config.yaml
n_layer: 10
d_model: 384
n_head: 3
n_kv_head: 3
head_dim: 64
d_mlp: 1536
vocab_size: 2048
activation: "tanh_gelu"
norm: "layernorm"
norm_place: "pre"
norm_eps: 1e-05
positions: "learned"
qk_norm: false
attn_scale: 0.125
bias: "all"
tie_embeddings: true
parallel_block: false
init: "normal"
init_std_qkv: 0.0228
init_std_o: 0.00721
init_std_up: 0.0228
init_std_down: 0.00255
optimizer: "muon_variant"
lr: 0.0107
lr_mult_o: 0.821
beta1: 0.95
lr_head: 0.00634
grad_clip: 2.0
warmup_steps: 200
schedule: "wsd"
decay_fraction: 0.822
decay_shape: "linear"
final_lr_fraction: 0.0
batch_tokens: 131072
seq_len: 512
doc_mask: false
train_tokens: 599100000
steps: 4571
dataset: "wikipedia_en"
MLP neurons of a small language model. Each row is named by its layer, matrix (down: output weights) and neuron, and shows model dimensions 0-127. Each number is 128 + 32 x the weight over its row's rms, rounded and kept within 0 to 255. Numbers have three digits each.
A block is one neuron, or neurons of one layer that tend to fire together. Before each block is what it responds to, as a language model described it from the Wikipedia text at the highest values.

Mid-number coordinate and statistic tokens
L5.down290:100169093090109120162182157106125200110124084105144129123121107111136111104164129224150110117121150122114065071162138140117135131149112091133147100115141069108153081158087136121137074101131138088074111091118155155115170145141094112140080136131131098106091112137157091117109115078120125104117182164132118100207161096122141110121148117127152138158123135153145144095088157146109111165123
L5.down380:130127133082157114144167082145144097147127109150085108155119117104174145072151192135132118156143141100122134100125110106124126060095117172168132166227169151091123173075189086183117089131094153139088145102128123115126175076095127102115153088109094162137122099141203107184099084140163112137112091045141140150119093099183172126169131110138125136081174111109196144112123118144152099035073
L5.down381:158101114136164165133117104133105155135093167158179138063121123139100174107160130118149122099118157196109154113162141143085096104181128122128133070163039095096150120116131171137133150148074098165132144093117114054095169130108126107079190113077140141114104151128127136141089173129166152146140136133124144143117132090169113145106055150096103123129143139166148169130104130177126111171127
L5.down427:167109130189110170135082129165139162111141113100098136110119109150110117144141150131182132144155158129168144156083158144162138147171146069111128098083095057130181139105144159208130107091102127057147078113116129124179157108134118093088141118074128121122102122149114125125165105106140083156100209162139096136151172129152120120175094093080140134106127160139121104106021151125123071157140
L5.down442:146156107133117133143186064116073170146111143108159115162147136136170174077113186161120099106107116107112091185097142078102184105134123118135117140081193072139129113171098126145125147055104121080121121149135107133154070175182117113102170199143119116068121115174151116127158092120088142149103153096153169133117089169140147122134117083124123086136085173171122163160142181126148130140153
L5.down465:126063159087097150099145130088135122137169173075155132145111119125106080153148134112119124144159129168107120077156166107120122124069051122108206132075116128158125197175117155113140064102133057179140090065112175108087166140171151131112113083118127087158134143129183076137097168136168111132116142142097088159127117140099115124097160110126158104098166149089182096196111166171131163079094
L5.down691:144103186115130152143090125154128103164150136135161172128059164118125126124155122117090161116152109159105213138046136112158133090179140122114057150179174193069101089101130157122107106192126152108193131127079171148139149133164121098152117133132097157130127112173128123146114094083132120146180147175149104126106055111188149142114176108133158098158124118095165146111157155117167154145145
L5.down731:135180145105112187101062139173104151143136163117115072110106123090152103126109107101131174138043121132106106176131181087111086107193107102136142139083110121096174124150125137151132123095145136189088169116168092161109092127157148117105160094135120143107107201054137106075159136088083178116120196110118076129132083075150163133146186118085147141159160043124102162155139129092123141137121
L5.down1171:202145108099161116151103163076109106122150126110169110067075145192114129100114133129128105129118171072074096092093073102098156086124129138140124146137184110147138128019078092100164114136087094100110103169146146114127152104063161100117140092108123083100155076083178195130143143123198117129158144118098123170165156125138172104119110170112072130095096111198105053076138132126126141070085
L5.down1208:071128093110125152147181155098137126179095131128141149093103055160067142078127077176113140135138091120114161105140100075146141087157114137180161115113105130102139175062184136091202121162131143158119089141096086116136107194097154118090186073170132099154143110123092167127146111158175148084125107125169149148110119150097186138109146180121133138125104112106186200155121160168161122094131
L5.down1235:161127143160120065163146155119142151100181109138133150157097119108130134083065113147140072084124110129129114149181167099145131171138223133123103167173059044104146098146078152099071138109094088056166090108164126090124133146120090125117123142076106146168143175098112090132109207134092080147161168158117099066120199144109157130142167129124087167170131098086094142103120116185137164115112
L5.down1261:112097133138079133083105172138114119133176143136166128109132137121138139139109035134091138150144111166128113117125155098099131128061112176187123079131179130117118135082166155099104154152156142086179152135066078093143134149130176150124126178098154080153119116130122142129103124119106053103073140177152115095108143113102138118107174102081097056108125155175156119137116091095132130100101
L5.down1343:211125107149177121134160196163038078115083155179118161126120120172111092116129198146093161126125096129100126079127104167120185106146155109125052108179163116168080100137104058111163137066085070101122063077096151179125138126103144113136091151107143138094124102099144165106153073122082125120146140195148174115143171122160165174093126161132151060116127094085128111094132077062061131093135
L5.down1344:161109129125106116152146098149159167105156109107150119140131102151153121162111153153121044112122127189152137130172114059180104095131088088111139165098146094143188113178132121169083084147122141164161072134141104077059142134177097075123105120163121115120156108175077113075115143124102102113131152146125124093150117190175110116097141163135144142140153083115106066151109131093148105138114
L5.down1468:114197115125134142093164092103079129131081156145090125068088112150097073132139145123105081148110147126143158120171124088127089104081128114080113101104164135180150107119144119105190093119117218116118121072117105052132152172154149063139116096145102128138099113134161097130177131134097094170133115153114101176147124089084155131110136146124142159138145135134112151171103137180105108134158
L5.down1472:171134066152119154121132124115129143146124164076168155121149064171159157080131153164137120137089137091125191116155095137136088136148160131125140071165151151091067109102185147165164119150104131061127133090156161130172056153104059090137123132084147141135167129113177137136150160147081140102088127139179108106133151139125158091106144177120048136181118129143146084104119086164175160144073

Digits after month names
L3.down790:126157147135125170166146168132138054149179125108129127192079140120091072097157105117107131170105155097151141134042163158119186111145161113099100122124107105143140166139109171107180135074179183191150112105161100159115129141168116099070117080098145146126097062175125122135103087167141143145139169147106108137124150160101171141138079142119144107128134153110175120120126186142155096173123
L3.down1056:081123140122110087115189122078102151086134165130164075145103099123134147155115161144105141134122171157124131129124147163134127127165152110106129147118143167151144145157102221157123180126141145158081114173154178163094136169145040150092083146113081102154047112092133149103131153100124050124102110093076128101116130142100140132111106079160106175140150161165195157135086094121144077128081
L3.down1119:142125128124117139157150105108114139150157142084115160168146071140078124143086202068108101112128094116115196141097154183143103053081146123170199105164138120163071134061164104083132104131156120107168121137167133098151110087121077169114099123137155116158101129159142102122132133073123102118136168118151115123108137118060175148122141131148063105104155190099158072093143162097093140143151
L3.down1272:146162069135155140158078169137128054116148179098113117201110118122141133145122140142217128146163120019108113081128128139093089098198112091094086133082171152114101128084014126083159060073141136067185119101149149092035135175191117179085095154088129104150130180124163100150116085083172141124153106081108100103134154166165199141158051153079139159065091131147171157096141148099092129118105

Year decade digit
L5.down21:148104080164098131136111172203138119106113140138128094126148081105153070126148114113124108141175118159164175107211110149108056131121136104090106163193103127068121092132107079108096164084160110135157148107102159146109136160119163107210098139112139129124111145162140146128136196092147146143123217153132121098136126132116094094068148121135136180114122105143104139149133138111177102067140
L5.down90:129100114188107118105112096186140145147121111083184159111102088106082134130065137206110177128128136118123104131110114189093119103158100066105077166088109173059136153160052124091106080123110134104144102089139148138117075105134119146168195056148188138167105111055135086121090159131171160124088080162132168164142116139141068087172053210179191168114158136110093207123156118070125143141079
L5.down185:082150095189140101136079147122131099116127221080105120043149142146142057114146157123105133122122140147177150152135152100154109115141185113123141113131142093122117178144121171157100099142152061120093140128151110148084174131116096108138127195167146147150085060128156083158119124129089156134151108139077125073139141138083144142138116131158119094147087097127122119094060151151108135123139
L5.down196:084112132139137083052134203118108136128090161078092099198114100184160138097107156106119063116122152107133098110161115107166029120075099097091141175156059047145118140122152094139153160178132142132130153098057097091086115097159079133104096139148083187169068122054117074152080141098151180085141133132121101141111179153107099083121123235128086178138134175145147147148163136157155089184139
L5.down412:114160152139150133156161123131113115099136111104165101183080113159141096157113084156181144138125096166159092148157157183138103153084121074129123147133074183133147100073109167141166166138155126111090115124059180119091123115178102174117055169150094154135104169098165109166125111120140131136076079095144173124158163131165139142120135147128024189136080124098112148112114143117146121121112
L5.down441:155093147128132155135108140155167149077109138101114158149164110123167130101155148118162130109136142091147083115161103140092126169153074142105170123148142067120121040169159117109091163137089127138129129109104087091150190108120125105145081172138093143109175103112126145105120133065084126182081086135080112038058085149138113136159140111158131140085167130178081107116074164130150055107159
L5.down700:126119096102150128129181116130106152093116219187109068101127166166148156110174192149109123128117107137132121108103176156104135188154113126074099086141060155101138109170158151116113057135148101124136160120115134107137134110125110103162179115128158199113070157203103122157048142123156112139109165134171091027108100140105174081106097136103092141145128097124103105147141122142088124184180
L5.down800:130145193100156100100125096132121094142161144099137150129161122225123119107174126159107115123126045132204136142168144145130137103126150103150130086106107138085083160142128108078058082119041137120099181139063110122116104091153124141158157086128175140166208084140104111133146126188134083102154067159087135048101089094127176131176117131142140179115132117161103155138129170100145069100153
L5.down891:130149135084115104073165125153097142172167063086110098141195119102143148126118105103134119083123163081119108096163121138155133092109136110097130078138159139115137098088106150090109109177086133107183117132132177131108193122108102142123107108060112123126144103091192120096198132130169117160126122104146105086141149070142149123113083135163136107096089172097113156133133097133152144147167
L5.down917:153098169115108134120125123173067090105133100105086121187114124154142144095122119102142094097108116137067128118115043076086115167161121187063106183111157115160107151173151114166056107054122171094119180104144119159121113170158174159195133060148139089119152207103131083193108151100099162117172092156145146117065128123168183185180149123134128144087168108159106117120092148172188108131110
L5.down997:182097100089158154150198106155149160215086134149161092097190120067159137119120120164132126170103093169144136061101126158177111150100164151128092185068069090207176180134150086136166095139173061143102161161095185105186167114076141233098146148115106093107099143157112047198141125126177149160135139179124135075110086155114134075132159121165144136105102084104160102113091141121134121096154
L5.down1119:097119146072161149082115095175103112128168138124084129128149069148117089089128183090187145125097109083124125109129115168158082112143167173157087159156142104162112159097129141134167150126103093131105108124162161147108116120147138115110088076093101129148108151188144112110101163126136114147109104090116161072096145072159138139083081100166124191173089119134150168175121118107100066168123
L5.down1226:036157089108149134095128142115106141116118166134079142139084083128114063132109119044096106145075115170146124129104129115156087130077160121125125143138113162136115081157136135138080101118052098129170110110126172156052088176132152164131153128189061162162160141096131104144199108101144110174119141115136102145100130154113127070132095138149123129107130142102178121159116169109135132149147
L5.down1320:134081171121061114102103068123078184098100101109149182193139103081146134128165086130095161151090140115111143170173146096058136148108114114169118153138140154116144133122124093122155097113139115089160093139158172111075158157100155109154094167158174141132179130140164103130107080117154136119154177176103109112133134092000143184085080176174105103080057135158106171166097133114170123121174
L5.down1363:116135141109093088117076119136109156117104119153097119197126078025116130121084038087150090059121150111179124159123097110156119128124134126150153147108139159158111143154083135184151083140116113000111109130141133142145123125117082098128100146102127103155100193095111149120124144132144082177096131120149123138094081130138121116095104155124115146138139041151123148098132140067076110107124
L5.down1475:139107143078108162129149113076088141124134072090192142075161117135145088153134114170121071141063099148151136109103127156103115098113140193130144120062083121129116167079084114121167178150143131151137077179112124101145074142120066161167165087119142135129113124133054197078127147144171139106188163115159100085134115144132148118121136133128133116058129163136108079111157110108125110093098

Year decade digit
L7.down378:140146099112201122187186164183149168109085155128105142137138151167133126147210099165128086154095116132132162101150145149128123178162120053170108114128099140124121110115122131072099145145108171011103125136161140132164115138096153116102064169182119170202128097144157177092130140155152134111146118129184081080142123099072138136126166127063135117088109129088139135151146036134163145095098

Birth date digits
L5.down76:174131137126139155117169115129107175153134109081184157115115130153170152102087157115158128110060076137098116108165154145152127133112117071126116111100204109133164165102175132114080067157132093139096087146120093106065089101193077132059126129140121061092198136102084117139149151132083147159151150126112191147170105208161184125169121147101083166127089153140066111174130155136155086125116
L5.down119:143145131100111150119105129138125138116124128137157088115127174135145131152113092138056087058114105085165185131131145088093102110111104136192147131126066087182195091126203147034089115139117116125176122141088081130098078146087082095112163149137106185173148086135130143132105130092138149124072111141150080047115130126097143151124128111130138138149171118166120100199186116158163176142141
L5.down182:127140097160120067114115087100169163116114067119068078183100166126138158094160151090157132208105112133072108123102168141131139127112141123160101092188050079093205138054164179100098058100095131133150138148099107212097151161140114193119120101117113088099152172136097082116150147131119161103094149129074099205162100051163118142056080105120104157150095103128153148115118166085096188142141
L5.down219:201185177162163181084164132111108126120120092164137145237131180097101140179135183082150136167122141170176167127123111108139099128173138174083124101158076080124155184085133111157079089137135124120140154118085097123115116119061136124121104154104107185081123109136094171108084200168121098166125138125113139139112203089151097149165108166101159166153154153186112140165119180161138113137095
L5.down344:123134172149177132100112143124073218152150098117143162125139119113132114116155124103139159156157115186100166098125125059127157112127129096162139119125151100140148095109138193202163080160186106131098114105123183082148050089131102126116147124106131071141188110130147125124195114206137134112121087134153128174138148109072159139113093130090140078115134102120127166129093166133100104096064
L5.down346:118129125100104142118179104119142146089137158160060179167176122114079182072161173063154109146157156110158139117059126110121106161114175103201123099115127124079121086148140109149108091113137116143157155110120124158159199128174138112093155191134129121128149134080100087164100108138054138120058089153055128175079095111140179128109108120145132127166125100154162104129111073132127134107125
L5.down498:113169091193104096083108112135111080176150112075174100137120136107144147132124094138146108107095173164120159088161125132155158078141123125134112096141164076119139116172115154148116115060161120137115086152101129134084157158180111105145089087160205107171137113171102108173142132145151170129138094108118157169090176121169100164169138166145141145129073178150113135115139150165124139062075
L5.down689:186133116078135132075089069098121083110166090123113158153171167142104149152197163117075114139079153177137165133103089187165124133108188116148160106098102129133091126147108163169115108092146144115119143158186116178080174015125134189168134172123150085127175136077101155126161163121161094050178091118116111138175105150087149132118148137157160123143093171087159115095116126184171135102120
L5.down765:145090162155157146097145141138148092118105095107098124181091169187181140119083143184093090175112127165120130110144138049120109152071137137178096153077157195170088084130150158095154138207161151051096078121059118189119160101113075075131097136160122155163134130129103106183163071113099137101068162111153140164158112108113118076135135122092107126125124161113139128160127044068101148113074
L5.down841:211158137124100072129228164142114159077146118126093160102125063153114130127112095155133153194126146168075132136137146117121050114154105156181135103127140125131113137151081121088086118192109131087073135139176133102122121114111091114127123136109194145117127131098142190116160049121136122131116102130142150105091232129125118110127154076056137113148161103154117133170116077111139148156126
L5.down940:164148127141063119116103133166169111182152165143075183117147172133121097151070025095146104141134143178097227134135094091137137158106119116124179125128081160144160104152149067141101081109091167138197090218111126105170116096129082127136135077146145188059167128102107118065139091078096179105155150168127120141108137155126144137158127143090184156155135141149145176141114117104075105112115
L5.down1027:159135115173115126103116156138148124165099157114089092107130110167124165116143112053140125194142102190143111173167100155145158102142151142159069129130148082101076150134172133131115137141131147167138117127189115138123078110154146114076178079121113070103164113157160141086164134096103159100127188141135107105139060147165136086089150150115183103154102131170177135131082104231077172135139
L5.down1039:117072171065130158152089129108113115086134069099139140150101158126130145107157111105098090132154120136145133124106120055171148113108159082173146160168125098109180106172112149115099126156145085144133121166101134101098121146144132191168101100088150082056155142167148142146149124100095160074103128133079172154114158193100140104153112148125125121177122132148162095122126142108111162059193
L5.down1287:135138123108107200196130108086137142116091097148150132107122140139161161115195086077154115160126141164156110155137153068106128069187079138129108161105097226076125113125132115068145103132196141165150151155119127114161089140115157112095142165095157158122078159162161119112144136178106164130108121129089171107154179158094139138081135129156103104162133137118156149152104114141134113122089
L5.down1406:090151137151093097122112124110129123160190104132139143174197129127121158074169158081146113133176135086122076123127142183131126145105099136176148060153117118148111164188115135143081114078121138098152098142093111118081179102137143085105127132167170081122118173083119137121102122126101138107153118069114104196126158120113148171180149125130193151162187134124070173088128185167151101139141
L5.down1427:187129099098137189088125145099097106160171099155152118113151144109100023120135150148103125154118127136099136105134169121127148104135124143165151095184080087154047128136120146126086152115081156090157157118107066105110151066118154106131136165193103130143137121017151122084136164131125050064148076111126132100143161206133122125130097131141207146110100106143184140106086143143109139138117

21st-century year digits
L3.down117:099113102170126157149088141111122119120126152115116129235127062153121111119122138112122145151153122128112086110167147149142089138156143098099116189125122160079125135159118125154073126184137138080189157124063149082081150199151137165158119112087103086152110136128134040110150100093213128145196094154140118106131113127131144104121093083124096077112114131147145145118136112140088164156154
L3.down362:160125076129170122140154142144138153166067119103135117132158147135108099117157131105122172084115124174111116135125115120134085082153115114171118115101148127168112093123131129135103115111192135072190095118182191228109125144106158120153106084170135120171069166156188105150123108154137097093123127091149097148155132193076111124097156105139153113147066139162168131056141102160154162143192
L3.down398:084090136151154099121125152128101116157087166121097113167143076108149078106077072128106137163125135123116112111130092139159092109101167087092129083125142113127147136101103154111148112125113148109174089163120203118135158108172114127142064096176167162144134140095124090120117123119115123098172154098068169164176155093135157147111141101207114098122138140081147176051138118133184134133176
L3.down1479:123152176150106037099155105142174147164154162148162110141145085065188130105157125131109113150169152174102114104145148149128181086158168128141115133104102089150142169166123113098086168172128127080111156113179131143096156136138143205142112124174113103231087140121124110107100174152166083100100111062116145117149113151113154103134105139122135089155177165133171111149096142151109140134111

Infobox numeric field tokens
L3.down112:098130115173056139165116138138087118164085153189122109203108092104141088136118117110166093080145124124129136089167103100145145112133141205133108084136132118119151144161098156156171113103100120109187126170180076116117118097143139166118141046118095099173105138118103149131083153164130155062143117072151140162158104079112131174073147148187147080120183134208109061140155085145088128083105
L3.down295:111178079166085135121122102163110165117187097107130078205159134049169150100124125170126090114128147075126172115131142209113159125120123107150137131116139107148098135121095185103134075071153116096165098125175128121088151111154121197131098180134114127061148158105102146105159098168125064147146100099082168137134060149146208171171097155120147185174139158123116123060130084173135118107140
L3.down610:078119158150146203123083148192104116116127145190110191060054121131160106137162093110090133130141099096147086129162150144116181097153090137143085120112170128162137142145166088110141098127108088149130144111166083097140147140125152166127154105130111144133081123161086133105076084096128142125147120115103034150131114117136152141220127121109145127082134112183152100073174062140122168145092
L3.down957:164119090091083086146060138075119169149131131103094134137135096120112129172065118148131147055121122142138142130142117174157070176173128137093142143146073125131101118117138135091161135085119152086125074089099100155144143154127147083065142112089090149195115155185117144129152135145117131123104160120107103070098168153123135149065112109161096113147163139193105113139167059172107196141155

Digits inside numbers
L7.down989:138107098122123207116072145144131129199107063140126095094073134106129130128120154222099136078105114174172105091152149146094085174088167139075139113127106152116135110162144180106125088107092110124129126074079143085144123125152092154167130160109133151132157113171078148102137158117101157037144165125126158085127180131079107123145141124125119138121118166135124166136150116142115067094144

Date comma after day
L7.down1149:160152138101121090144055117032127098145198103123112135083125109152148139105079115166133085136134121149181172115115144149120103131164142148070116201203143142151099147108098121147110080102149196127129124111152088134083142117107138145176115071139161113157094138199066130147127143146167088091159109159168122118149082155154145167104122157112131095080134178115111138114203075123103074114156

Day-of-month digits in dates
L5.down56:092128088125113131144166140142139151153124105201163104139120111100176169164150131090133109191118119103144090161146133153204161110084133057127107155135092122202133084130151072105176134119084126124140149113118205141118148139138092068137183082125163108079154118076138101136109146138185129109173093123134085099161088165119180103142121148130113113166097124116111178121113121142153166113158
L5.down83:149061105091072089070107142164144157164133082134155106150129139107109109112131123134085095117131101123112127144091104111133162111143077147106129127146075184133141106062050143147142028069110082157072079146178159132098131093104067089074126112096109123128107077113121124126131151070117085098094139107172105158171104096110133112161143085173106136137129103084168119143109100170091155135160
L5.down96:105123083075131124092139159093115200104127157126116147143139149151123153161049111147151167091187157101061120169138086095123098102113093129149221159108098176157164132130095133153035124193091106174127081141129106131125189151132145109128151141075140087145089105132155142124150133173152129129107112125147166132081085100186106140141102118151122131091151169104134103154057105097091102143127
L5.down106:140068155102106161119156146199132222065116119120140122116133156138189165110116080129119135108162098114088137085104075160169113110134119172160164177141089146188077111185155150157113095096162113128096087151121092104100123131132112097168096059128160160149129134116093075090093208195109116133175131112137050132113131140091101193151119088161154087132141108146129132121086125111117137104137
L5.down359:103123075047127146153102149126072119160229133135128116127118144109109111154134118078152176130126135077231110150119102147148145072141121139138177127097117098171134132103100104133153150107117116158097185138118114097111157201122126110104078116123175092140064081105126073056141088188095144176162148138113055150089122116123181199135069116151115175126121105144132145091108123129120105156124
L5.down672:123103154139174185138201177083110082149172190081104181095127145141122083104154102120094117148188075142155161143074145166080129144138091097114132077139107108170071162116155097137166137112140143113093089162173148182098184139142060100106116157138107146128034097128116077080160049124060122086122091124111103158095141157151160132159100120171086117074111162118164145092120090136143127144181
L5.down832:126167094145149129138127107119081170163072135079106146107144111185087118154092145078149156142105107108126136122124142124129184008151110174090124133141094121169138143130097117137094108169089091156130100173157119122132144127135132082150086104145122088122179076118143101098130106108160159174101097167140131103090157070093148211133112119167154083103114179140197146084161148125096129130123
L5.down879:170100129124106168188130108068151155144107146103150142157106201149081081137172129127114196053114151082140081108142096074150148174168114070081094136134063100087074152184113180101117107155116149179178146120116150125102114133084108122166112185078132181120096146120158173110097148130081117094127124095113147128113098125122156140162127096194154142152132099163129150194140093096186124090039
L5.down915:166118111076166144120123128121105116099095092063105112103164085170069178141075140082118162153100133104112171077155077144108124157129068085126167092079181141098090142208091104142135127096172103082095129112115108151092137162160108203131079162130158113172102099142113104119168069172155143162189093160159143098040092143172138127146094148130147144125119125210120192150164113124085137093145
L5.down1015:107214175169172141172074113142116147136165139116125117150124119125071095123066130074199186163106182198143154139168140107117105083169178070093078133150079112154137050116151144081074120115121176123156119183107215147108129146147082124091101156133099177128139138146116103120155132107137135142177166088078092127114100097151124190155098167092139150103157183126215095111134150129216152090119
L5.down1022:067181170143121103091131172103129186167086209115099119078096085132177114105129120177152137117108145167132119108114113125127117162130133152125136164154094117139132169163148073143148173191145131102130142122110143136107118210080098111120094111182113117156162163146087124143114157106170123141138100080097118097173206135135176101092121141179092103116158144064137136152113147100134106061135
L5.down1106:170113192064140165139096143103079162146131146098098110095131070134166148103159187091119092167160123220118122169107152100128166156093188206151145089145165134162142107100078132096119129125148137109189135152106140067088135182099123144090083091097148151157123115088088094094079140085102143081089181114110160091161153190074131136179150098104139173161137134099162155144165125099156126098081
L5.down1170:135088161148139185116122153106151141134113073077201109136141048114078157130163103066130180105156121162187117156150095159202157118106156139092047134094125171127106126105141149161141156140153116176192115067162116157133123129150146165106095143146132159118122112164160136123175183151114081138110159102160161112086168086130127144164122190128186095148082147159096157132142109158150191162115
L5.down1240:163100058126169128147106139180154128140127124152111104112144093068206146187073123111115172076114207170103157108210119125102100100109118195139135105125114073102138145143099113137102099162113105105150129146129103153154196075160186119086107150157074138169101124138157139096120115133128094058119164123119148099160119151094128128135109063160110158117184129160072128129116130132101157120116
L5.down1382:122123146115134124128135110139076137149131208118048169109159110079189120122193093133172156151214197118140116134118111158073097051165130074140154175130028131135134160116167091156100101170069103100081115176100108151164181132084103103057075148198131166161162151146159144164159133110111158111109146145105105105106172140144112164088114162161079082129146153183123142141121158125111112147139
L5.down1448:128137151153074135093102110131127175191168109076170127134060216110145094132144135116105106203133132139127135149089137221142213051118108109111152124139146112151101177133142220121109194182124148143109145084128159128135082152107122114137090123083161069117102089128136091082152071125172129107243105122141135127084136112139154155097084092025073160140084059121151077124108082058147110074160

Dates and article-title breaks
L3.down228:108152099151171134175132148109093122129113162143118114174135130129111154158086205126173114126145120178149159108135156059142101131106175139120145158131138080184140100132155135140053164084122146171105046115131148080146177064115149132171168128163139086167121089101106143097129145147162131148065126146059086085106116210102129146075112081162085103065181140165134136132100087116098118112169
L3.down577:069143116193142147144135141139102098167147148164126155150129152170085140125095094131130106159107110130124126137062040191123117121150183164144146163104129159057148120105079108113161123051135079132155153147124117138063158170120125170131111151155101151105109144135177093157122142143123088144140105126124174081167117171134127172099151087092114125156210179155149131083136162146101142113094
L3.down692:123123118187092081081148091129134150140116133171096165168171135179107062153167119117116118120111157163085110164174078164144089093143148114109082130123133108174148107115078136155096096123173139152165115133025110135086143139111131132080159105160071184106123119152051140121148131153181108169121133134127131085155121089089143127133065141135117130145136093127165068139123136148106080131157
L3.down1228:081068119142102124141126085071130153164160122164148108108092116174082122146108151053124113140118125091107117122190121122120132098116133119154163107129149216161149130154083137115079119161170116128162127100138142133088150140145128130119170141101090104156120140053057074125139188208161165134153091126076118133146135053132186151094114103141186141101112175034166124112136073191156101105112

Date-introducing tokens
L7.down1319:132165146135121101138108155093091112186088132120146172142204139119154127121177117106139184199090156098178086102134126133162110160149111135137082136186152078207139098138161147087137121104122143075131147155089102091122097146101136101136172107126078119133108197089089117100168105183112106197133174127105096086160214135156130090140074132126127096099155131135107122089138161179151154146092